{
  "n_layer": 11,
  "d_model": 576,
  "n_head": 9,
  "n_kv_head": 9,
  "head_dim": 64,
  "d_mlp": 3456,
  "vocab_size": 8192,
  "activation": "gelu",
  "norm": "layernorm",
  "norm_place": "pre",
  "norm_eps": 1e-05,
  "positions": "learned",
  "qk_norm": false,
  "attn_scale": 0.125,
  "bias": "none",
  "tie_embeddings": true,
  "parallel_block": false,
  "init": "normal",
  "init_std_qkv": 0.0143,
  "init_std_o": 0.00305,
  "init_std_up": 0.0143,
  "init_std_down": 0.00305,
  "optimizer": "muon_variant",
  "lr": 0.00172,
  "beta1": 0.93,
  "weight_decay": 0.068,
  "lr_head": 0.00692,
  "grad_clip": 1.0,
  "warmup_steps": 200,
  "schedule": "wsd",
  "decay_fraction": 0.62,
  "decay_shape": "linear",
  "final_lr_fraction": 0.0,
  "batch_tokens": 65536,
  "seq_len": 1024,
  "doc_mask": true,
  "train_tokens": 900600000,
  "steps": 13743,
  "dataset": "wikipedia_en"
}
MLP neurons of a small language model. Each row is named by its layer, matrix (down: output weights) and neuron, and shows model dimensions 64-159. Each number is 500 + 40 x the weight over its row's rms, rounded and kept within 0 to 999. Numbers have three digits each.
A block is one neuron, or neurons of one layer that tend to fire together. Before each block is what it responds to, as a language model described it from the Wikipedia text at the highest values.

The first word or word piece right after an opening quotation mark or parenthesis, such as a in "a powerful story", no in "no doubt", and c. in "(c.1770".
L2.down300:553525511506487481463634543409505461577501479532457459513501518481501489495526521523459537459532530463474508546515530525472521480560545480480514435455497497503489522505511473501547513485518432522409528511555517504579450482447545460447544474578509557550493449508472554465517467522478467526
L2.down858:531507464421552444504451478493474497495492544561535525526522472462583471524451489481472529523495515465476588461508476543511456428478455503447533514445502474483479504477489408558558527527481459488432485425486465498480464540413503523486444491580513471512472545452632496557589487486535508502
L2.down958:513557475439531525488540504481543486520484477477481507402493520452503570460557465470511528506544469488375548515552431449463559575559510501494469506504536481448444478521474511487477489502519502468490564509506559531577556575508505465430439546426553573454491580466572450477453444478611505485
L2.down1258:482519504526578457492423528487493603589560454487561500509444465488468424452577509451538470490534472468477574534485514541513536529520504441488482533499482438506424552533491525526554475481565428452536519479543493504462561546518484505435532404503485505523452449530480508458400520512538497447
L2.down1321:518518464479496499506492589537418491541469433547476491462511480576440468533564549537492473464506408440447469487480536512480491533533519559528473529520533505437441504543551476505485516482454497524480488494553413489446425449540464434570503572477481517477472519564485507466491523533499515546
L2.down1462:496546503528539521462504463522539496467513513585517572498500527493477510533552492495446477542497450571503514507551557540526563551527538536487491462527493503553564543436532560513513462504469522440497460529455546403462532473512532450473431486474447501475520447512475468477494535458497466503
L2.down1485:573538506513522521506476562493494481449510472532510448498488493479446515492558393555457509463452531532473576519473451532490510366495566428489457487530527481469476605451526542527513488519494449524461573497578550514519506505523555501472432599525470455561488418508461570463456546476526451522
L2.down1554:541539510412565413484516461561486543551466428495488513498515491498529472479542463492430505562525476436443536469510484521447553534600468459487557552475518493470525486567501438498475573514480493532410535523436462491546450522516481483502507551452500464478554545490445528484416504526578507509
L2.down1559:530514492522549486476573453495474515480492458492417503446539519463458444489521531516497458485511485431586500468508463529502491563491473485527497553430502564560533517541475519417533513517429481520499561466529497505528585513498544481561515485483495564575444518466510514503512561519456497421
L2.down1783:533531465504502470491521507429552583444543504463481537526448446435371501495443533501451519504385501476468588570428505520480521459503465602572462564436562524500455485511518462488533510475423519554507488525522566499461486478559531458498444514443586503505565535517503525543448502548570560506
L2.down1844:467458497489488471495506541508491536527532522505450494527465460427478479510460451498539461449453499499475541470486504523467520465488501420484527550479500496494498500473521561558467512492507514428479510461495582430472540497461447453497420569478535503483523474467448498526436481541513494550
L2.down1990:510494487432525489556462588557442552514475524459493541519516463480418505496535501555453518429535458466503475548476562444457529537539481568526474523505470509453356529501518466470478532542449509518522545499487475483545442444559459497491581447512474440499511519457442527440414532492495470553
L2.down2066:550498436414438491461435497492500530523456461461497479519503544417446396434481401450476580513514463501438501489525492534423485506481510550548511512477545490519360504497518559546574506556508428549508576462563519480504493523538480488461497484575503547439455479511523552601516469501521515492
L2.down2087:460498458409520552499532466447439572539514515529537492607453499556527468497537491540463516555494489488514530448422467490494559491577436451483457537439470494491507420487493468503456533494473537562466497486515521517451489430499452466437425561465498462563499414519449522470466508503516513500
L2.down2341:490493477484516491466508472452467516497452468436518474505560471421504507583483452508513530504485520487479546528490513658554528448441496473567461467543524486523496469459522500485512515536480451479568457460449513554553502439483504481518437480420431533454598500474482528419500458443531497552
L2.down2395:461467504471524494447465497539521498473505510506451477530541520472401494529592438478492463482555537523485463508463482471497503461503446544519581501493548513456512472555557452473469541464485493522534459510524544516475450534467529491502480468523461446534478490548454437445468452513523483567

Nouns and word pieces for competition and ranking terms in sports and music articles, such as rebounds, relegation, chart, division, edition, points.
L2.down72:504502512557413540484587558467544479502557498486506482481538516486476491496454593492454502497549474490542468508534497439434513539455469529439451533455558529474532511421487458489461448546499463454557472542521543428535496451516434559490402476479453550551489529390567538547538496561520554468
L2.down88:442514509441519485496425490575451531460434471544538492451475485569544494526537503576541541465523497522525536450501461435445526522501495546517496514557463440477470560472484450441539539507530508464533501509453506531463484501467533514536561558536524492543528512402460486479513445482549513476
L2.down410:389463457487493477501516554493454490474593515524512536458480577436458491511509568524474510456498562519477476465520544520521471578524517521563538499533596595440527498526501478468473457442513478552557472493530528496466571481476519447485550484466600492538457512523467458482514466474470482568
L2.down570:516530532484407556474554534497476487518526472424492488515500546506541508541526403489511553570503490450484509495491435502480534502489526443480429562544510484531488498609551528495435523445510449512466548477406473521541534514528429546554490489405496435455513474484481486593409566513560484563
L2.down764:492566486495520461489524487497595507552543531527520521516523512573512537448442484503528456501447582466495494502489497464555480535519543496527567476563510460453478564427461502488484484510551542515436564513458469488564521532474477494513499529477441454404493494516433577510520530515517471472
L2.down811:492499579541435517479488545501499484569545502530526468457516550547433497483587449603508543513524545514493484454498491475483492535569596518452497612505481547458551422424466523539485500490557513613539459418517505532480533503457563498465433475475486516489422476423521561562475466498473556463
L2.down860:564436443476521482419533546550539504499546507505530498460536559436571533468494476558459508504532507517480448488441581489516489490470476532490497521563492534491526512467482486448500497485538459444613551558502450512491547577492547540510500534456532553491509475466508576518472457486491572491
L2.down965:460460549470511585477464464485544451502510482551564530549565555572455544469518505479515464501492528579507459543532511536475466499494445478425600565534461571501514550500431496510539492421438540459472515489539497451585517501506566444488530449560464519490488547521527526506494562522440437526
L2.down1140:488538490461541479455529492477522415548491493481466592422471592488490486500472449511465578578510508508477463574556548421488512491491538403496475512546542477513453564547466532482514483538480486531460461482452453547433518499507473560459441456484565530520430560523466460404577498473467543560
L2.down1473:467536546475502527495529540511493443499467491590533516489505600522433506492513455540538507492537499598508526581549468522528503471457496512418494510484547458515561496522469448544499475496484457523528486503444518521519465531562532508541489487492511450521512567402455484411512501481512500461
L2.down1859:497482486462485496489475546466551510466539533502482472553539499506513568435520452443548550492528483548524466530453463517448451479512491512500503531538486488512554467511476403496449526504497493497491500522452512516454542519513546543497418545521541494522503490422493510563482530559565559483
L2.down1907:532462454435436482572514561473460562520504421424523468609457521504515531477525532535580574493585448496474436478531478564542502479571525533494506488530513422543475499521501498477437482463476465514528465519519486552545519493519488461462573437429506517471482492442472472486516494584475453616
L2.down2009:475501478499448516590610512538494541471541554509555474492459546490472545434447495485496504443522475525521380486470498477568511490496476486521510463441518569605453479544568453504488543516543480510446480456467517535457493477569495578522515481572485532513507500554445580487511510523484514472
L2.down2103:541488450546580571512524502457544481440559449510501517488564568432538521487451521549528534533524493494494425423532490569539493498477524476481469510531531506595538459488426516482451563546381425493474481492489459530481508527557531488543483505526531524536489448455536523490529472482501491422
L2.down2265:603472577494531490455513519544454423532556501583595563505505509476527467499491491538527513613491547464473480502424503440483443515471528503538503555502498456560511487428538413419538455505518525518462527504507495498528530438551559465545505474525437455509485561513493512490539504442510504491
L2.down2975:507489502489494509529472465455526476510564448473560473547510565560548530587483423499486532500437483463429432523501543536479522517439505423483545533545499455513479526443436505439531415493493519514467534472485486516497547486530506550541505483479518530453478479566485538503497527454536509513

Mid-word continuation pieces right after a short opening fragment, often ho/ri/Sho/Hur, as in 24-ho|ur, ri|sing, Sho|hei, opport|un|ity.
L3.down2063:536469574574488472492497530454506472426524518491559510465519520514513506513507408471521461499463415520554485523514524469498527552511431582527531439503472566569556470489523446452577523512484509493546479493510489550472492506462586496536481464503508522446519501549475515511421528536392490460

Inner word pieces of a word split into several tokens, mostly in wiki section headings after ==, such as Wor|k, Pre|mi|se, Part|ici|pating.
L4.down724:407542465495463503489516611466450537461516485551503500516537526461503570474521488444450484405415574527471514471420587503596486468605466556554569437483469447498484491503646465522517434533493513517492523571533481408457491472528510480472479518564549503536498565527499482472483503550537536536
L4.down1913:540579476529572495459554472529516493456476485577518456421495502455502551509453545510523518541500506502521530407440543536580440527513397560480529544467477512471473420505515526521545470519418546529436530508495499500508449445396517418527507491532474461487454434467486477485512508485530446500
L4.down2310:419476501486465482542483472497455472515509474549531543432514535481493513498508428513539530493557513512531524555507542584536447513491520528471463478482544488444435555451568490538511445513503545526473467486469485441476518460543505607559477440461608540514493531500580567479446481455587528531
L4.down3176:457493430481492523479516476441492495483554438465468546446523519541542495473548530553487499488515505495389530527498450457511460548545543572523538453551528493476507496416538461466502562532484536469495541495507480413508512478512461526422556480512526542462473464520473465520444580535510499493

Short middle pieces of words split into several tokens, right after an opening fragment, such as Ho|p|kins, lo|op, br|ief, cr|op.
L2.down90:558508490504556572534489538536523507487551504471489532537484517487541514488521416463450493460547450501457511582460479469478505483484581513493478499458520480506477563496475459512534525473568509411497516471452526540536533526462567526496473501457438470501434427505487512588487521510474504471
L2.down281:476494522553449491487533507459582456513517434506480595495507545479491512498414564449445525510421511453514475479440484483533471558464480500473470493452515452528527492487477544508516454536508405492509466515563498525543481410509532516510532564506507480439466544435508476507496532505422570413
L2.down282:492434521527536576469456492438519518476540430490469533436543558535575490479547510500429493562447471465522533487526522485481449484484555582521501480570551467494568471510582429496482509596551492418469453518495498547482515393544461544465536495492505541496525470490441524544476493376457480568
L2.down391:491520452535545468440510537446460502509490500476481548525520524517507543469462482480542528461508585516534512505517474515511479568490471550504556507501538535445510498452436520496478537562477483540474439438519482528469527509493473498551580536604521540512447594508482492477519570505534512575
L2.down1091:570523518579495476525537537482529481489472555477449530464451430453418481528505532444508467529501519500512567539445482464570489532573543511521560526504539456537514495556498485505516479443465504557530474494474466511536482483536459544522469492537523491527472530508502461509445546521481454639
L2.down1151:545477493465517469431440514491504519488518522471574492508492532531505513496500463442442559528436539481443461498510479493479544512504548418501489453522478514565393529482450551451485499458461512529484557548543491511485485539527462486498506575443544438467445488500457404535573503586558503553
L2.down1184:472440560540404526502524485501511460475425516456473551536371538438519469544569529502508416559549484549511479557511465480461524521451552443485488443568450472570461606507517554536543457448432568504482543451449430484506517502488447524494514450512427496469445559498484497439512520497547467505
L2.down1762:495566494536488512496488505490487585409465509451510508478468462499468493500439502526558579593497454476460528449466492502453574478497484513528492537538568508574444491561481474565521459559525517449521494481479541519521465493487517448531523515464480488577491450544498520537469516470542518492
L2.down2235:470459430557465504531466527495438520501458448505435461461503509519500510470457484522540455466459469510540570467488546490546533433523486520515532511490473531471478512530467480471438526581507472496520498464461479414501533479440499478546547520481469490516588490478447583469458543553494477475
L2.down2560:451492528432524531486545542513483583493551520483490546442540490532507494520530508520480493489486507521524596516497577541510515530454481544523556538434516542506518522547506453459469497509535495442498432517479503533539474463459506471399526476436485561560483498501478525534444550483534493479
L2.down2680:496498525527448501516548487561448497505528500483451425458573491537389532504457549503419500409513469482511495520512525525426469482539469516488557482439451508521499520482521510441475426472479476552511547431482480482523437444568470490516496487490489493538495551501483535466549583516460495520
L2.down2798:505476422515493497475542543505493478550497510499448494518457454557497560489542476451431504530550540556520497527550530490460472455542492544462573498485486512506462530453499439562517539497547485531457424566486516478563497518502544442480505551510515499465503504481478526540464508474516466548
L2.down2835:461491519540464529413500567482541495461457475470466487578495529514449549535498530541485434507575433502426511483489538502503498458475547490508486496467533459507471544498423549566519452555518491457471448475488538459531439428449482472545565539457495517511456455476470515490473489465492447559
L2.down2837:531520471455552459484515506485491517544544486545530587480574528485544481513541526476511466515536492502523491503493432476555465535515502531465523512486566555441520500508561539496562486538506414512482539494494480605509460420406492532507498558526461525516504477489466482529513491460552548473
L2.down2892:510423538512519469426513490595449473525417510472455524599455495474536487494507509511455468442426490438530516523534517548502517545491524505502480539468519473460519482512587472522537468515448475500457516483484540515511517490493475479465537514472538523422492482560480529515472471529523520563
L2.down3129:404553531581511525467525495535503488523532425554450546541491454507469466470554475531445495423514545508455477523534559530538547440441474487491523525502492504449454517452466529457473506492469523497513478554557479492488452485502551570545555460473558502532419493507414540457461462485508530407

The first token or word piece right after an opening parenthesis, quote mark, line break or table pipe, often a number, as in (32.0), "Say, or 3. after a newline.
L3.down2855:499475492522458515475498502474507490492590465501488513603474508412425496567461573513473463482481465455476497516463544521525470502556505514489490510444518541536515544510498431499508515458488522534523586463506489426505426432517486456449505470520494464522527518572435460485466515527504478527

Word pieces in sports results and tables, such as score dashes (3–0), relegation, semi-final, group stages, Singles, Cup, and team-name endings.
L3.down2702:438405521502548523497476495449506476521453467537557435493496562475509504469460502552515514414541543512494492496498524440496480533454500448485543547435527469485492451524495531516505469530459512516544476478533529515519558485510551527559489540485469430535471527446544481493525458475475535522

First piece of a word or number right after a hyphen, dash, bracket or line break, e.g. Al-Dossari, (1587-1632), Kyrgyz–Uzbek.
L4.down1181:514551537506552503487493532517456442554530515465460489469572530449475537548530490501495493459584461522510432480418465469548457459504496600498532452497500523465342537482492527515525487461480515510503558562487542500482443487513416546538595416592509544604539391483466427562531443527465461511
L4.down1201:485388449479471484543486565538498450545524495533507513538460457478453524483487525516483516474515461535583484566447478510529551560453452576528472468578531455484437510550553525506454510510475524497522553486558433522544464451522429493473532448492490432506471462499446488514511543550550555599
L4.down1291:488561565438452409527514539531431461550559500486480456486558465470482481475535559538563482434490511431508462522445484505440492530509444499545527419406519505437428543495530497533521514444459477487504521506525452500459443433562431526518575515465374472453467471486494476464430514477490466492
L4.down2245:451485453557460479504527521544428472529491582529530491526523483494437534468575517555483552426483480462518451588505478497513492474496494533494482494451568490498474519555508487422446510538534483510549544537536374482479449519500471477466603475534438486509484454485462513511450511545527488567

Past-participle verbs or their final word pieces after was, were, is or be in passive clauses, such as released, dominated, dissolved; also verb-stem middle pieces (persist, evaluated).
L2.down127:461503474529495532570515555442519514494466556452502409507543520487459550541507510487483484578490440532567496507562440519543458488468540484483395489613490527445541585444507522539484539496545517508508534509523472412479497451509568406493479462512452512495522507479573510475474485504439567502
L2.down172:451487529514446610468481482410400514447490486510472487499517538527489478543558458578495471514521536502572483489515469454495514491478490443503461544536488538440530564478551512571500474445516465460506453508500500555555474431514508490524523501505472543507561540569508517444533546458448460488
L2.down473:501525528430410584530531533453525447550473541484527482517534498543430542511528515432422462464499431461570529527490498537520560428440510471472498422502506527476536529491481554532421487452496479532469533474538531530494567440533551446462484489492434539531528492507521535487534495464503454536
L2.down630:387574526411557475543483388534509547510521492478483474525510530509483504477540511468500502479516448500496498493541543509541516500496436424511493455511509520496487506514479502423473438455536589538550515494489542525500605488515502537548526493465558500461476478582522502502539548481478537478
L2.down763:487530541534557463472508486528602389437510538488520451471484466551511451487469494373458528464536530539538463504561462512445538529506472435396480436560496534573478471467481489460525473523483502513544508500540515526486552507530489445494531428557514537492500503491555406582478421469496427524
L2.down1142:465501479459429482497577516576413549484457481528535526521490525469488510474507488453516421521519517444492543534532437466456501520508500521406501495465570513525482476483414472483482508504442564497540557430516565513575458531477468484435491474449518466475538590483517482449499493489547449417
L2.down1272:472546439537523467504526491462512445430502453560443530388485500520495494454495535593484482520553519463520462474545506470590477429487502518449500486536483563471562546473532536474449471493518475532446423516506499531419458492511530529500490445499482459488534498534447509475540472500529527393
L2.down1333:556478506431555488484484419449530520514462477481462484523482424509527347540459479469504459428574473482499491422470499470432447505500506551503465530478541436527454482539537484587566575506514539575434460538555422451489487457441445550465522541460545467471567465493432489501461480501499517535
L2.down1925:542504470551517539535513483468525536512511501485537486488463495492427528547475508470487509517488439440516428477518499464473552505506482488413425471575459431479475550507533514543424465480445508551506433541501608537574531531486512486473496455461477421513491555450509408502552577490500520545
L2.down2292:470521524514457430523463452495527533535505409474546485494494490510438453514492571332554501513487518495453465458479478538526467461454566511443581562589476479508537502468502594529512548500452450494571583507470429548459485442464438501479526533538524516481554455527477533473571502577514493507
L2.down2344:487514492483444461522461528535458445448498514464558480476504434506462521505498465510419489550557436501516496485461460478466532499482508570524434537551533552448555539568502510517485473507495477512486451518485411492519524463578456530500577488506556524493558497480489449465538494453460501511
L2.down2563:532493499513504537491566508468471438491563494519547459544506535502496478468516509475399568500498469465578452438523525433493479520492614473455461508513511486517483466443456436515439509468464523534528531541499518467582528417544547532495546522486412427523447448533532464423591496463541489484
L2.down2692:521450413404506546600545550572521458471500507477499509554501479557526508446508520476501490512527496483577469514446499495536501548552524594459508462476496482526479490461502517542496511495484436468483513524500519537511511512488420484445518517473541508478506478536505455472474506440477488494
L2.down2880:479482469509516533593578520504521572448499539522434448501453462480447504455525541532481499391511464550518497500546490444554503483513508550515537413503475498466494510435479521474502498435533569510535563500492494453503512494471506511448482433511464523372517506457505552510547451494473480531
L2.down2919:495546472524518501483451472462552515578540478523509546456482509434504464486480516443466491542533490486488549506493466511501458515546444470428474500453506477503531499456516557539540426504497595507450533527499550508569377450564540507484514469429519545522543435441461407541538513538512540512
L2.down3219:505467471544447488529491518539454459530477486562567475542514557490471527571523489557447505500407546496496479466483454463481506505508550522449493462561479442476490597524469481580504548444500435467480546527530428452544421400494488504591443505498465460532500423436565520502527525480555465564

Past participles in passive or reduced-relative use, often the -ed/-d ending after was/were or a noun, like given, organized, filed, before by/to/in.
L4.down1284:490455457497554502429486466517528409521514444464471490441472474541502505381504501521503509545508533451513546509537510496489485488492513516464520492496500552508450482449529533529422494430440509433502559582500404460579527426435492492502474510439478522522540553533528487447594474540542589518
L4.down2095:459532479479462507517618502601554559558525451485501462538528476446547572507510477508507532429543534480552512524575516475549521491464520545463452505551452529494571489528474496566476535461509548503564568574509464509570481511590532496465500505505494522535563473477523493551503516416476427455
L4.down2501:516451488487559551488524562458562521540488452487516551511490486481475514467524512485479449502552437477532437459467517506501469440530587486555513582491514504439465487471537543514498495446498544423508512534559563483464528476466408493561505465534499526481478514539549571424480450497465526547
L4.down3052:597497507508498543471545502527477428512522486502469466524506531537462457473511507507508534536536517491552475484499507482577510491454538525497524515476498463415427542445494525562484474481496499548565565413475427512536469468499444467499526454540474487471588511486511546413557492504518483494

Past participles or their final pieces right after forms of be in passive clauses, e.g. was called, be classified, were eliminated.
L3.down278:537503511489481560505571523486514551486446508460510453562523492480474500455593502520482494449574509475523483517504463483548490490481503468508456499540445451509533558443461537534480536511484493482495541502562447498495544547568506430522509477434487495563597513489472500502535478502540455367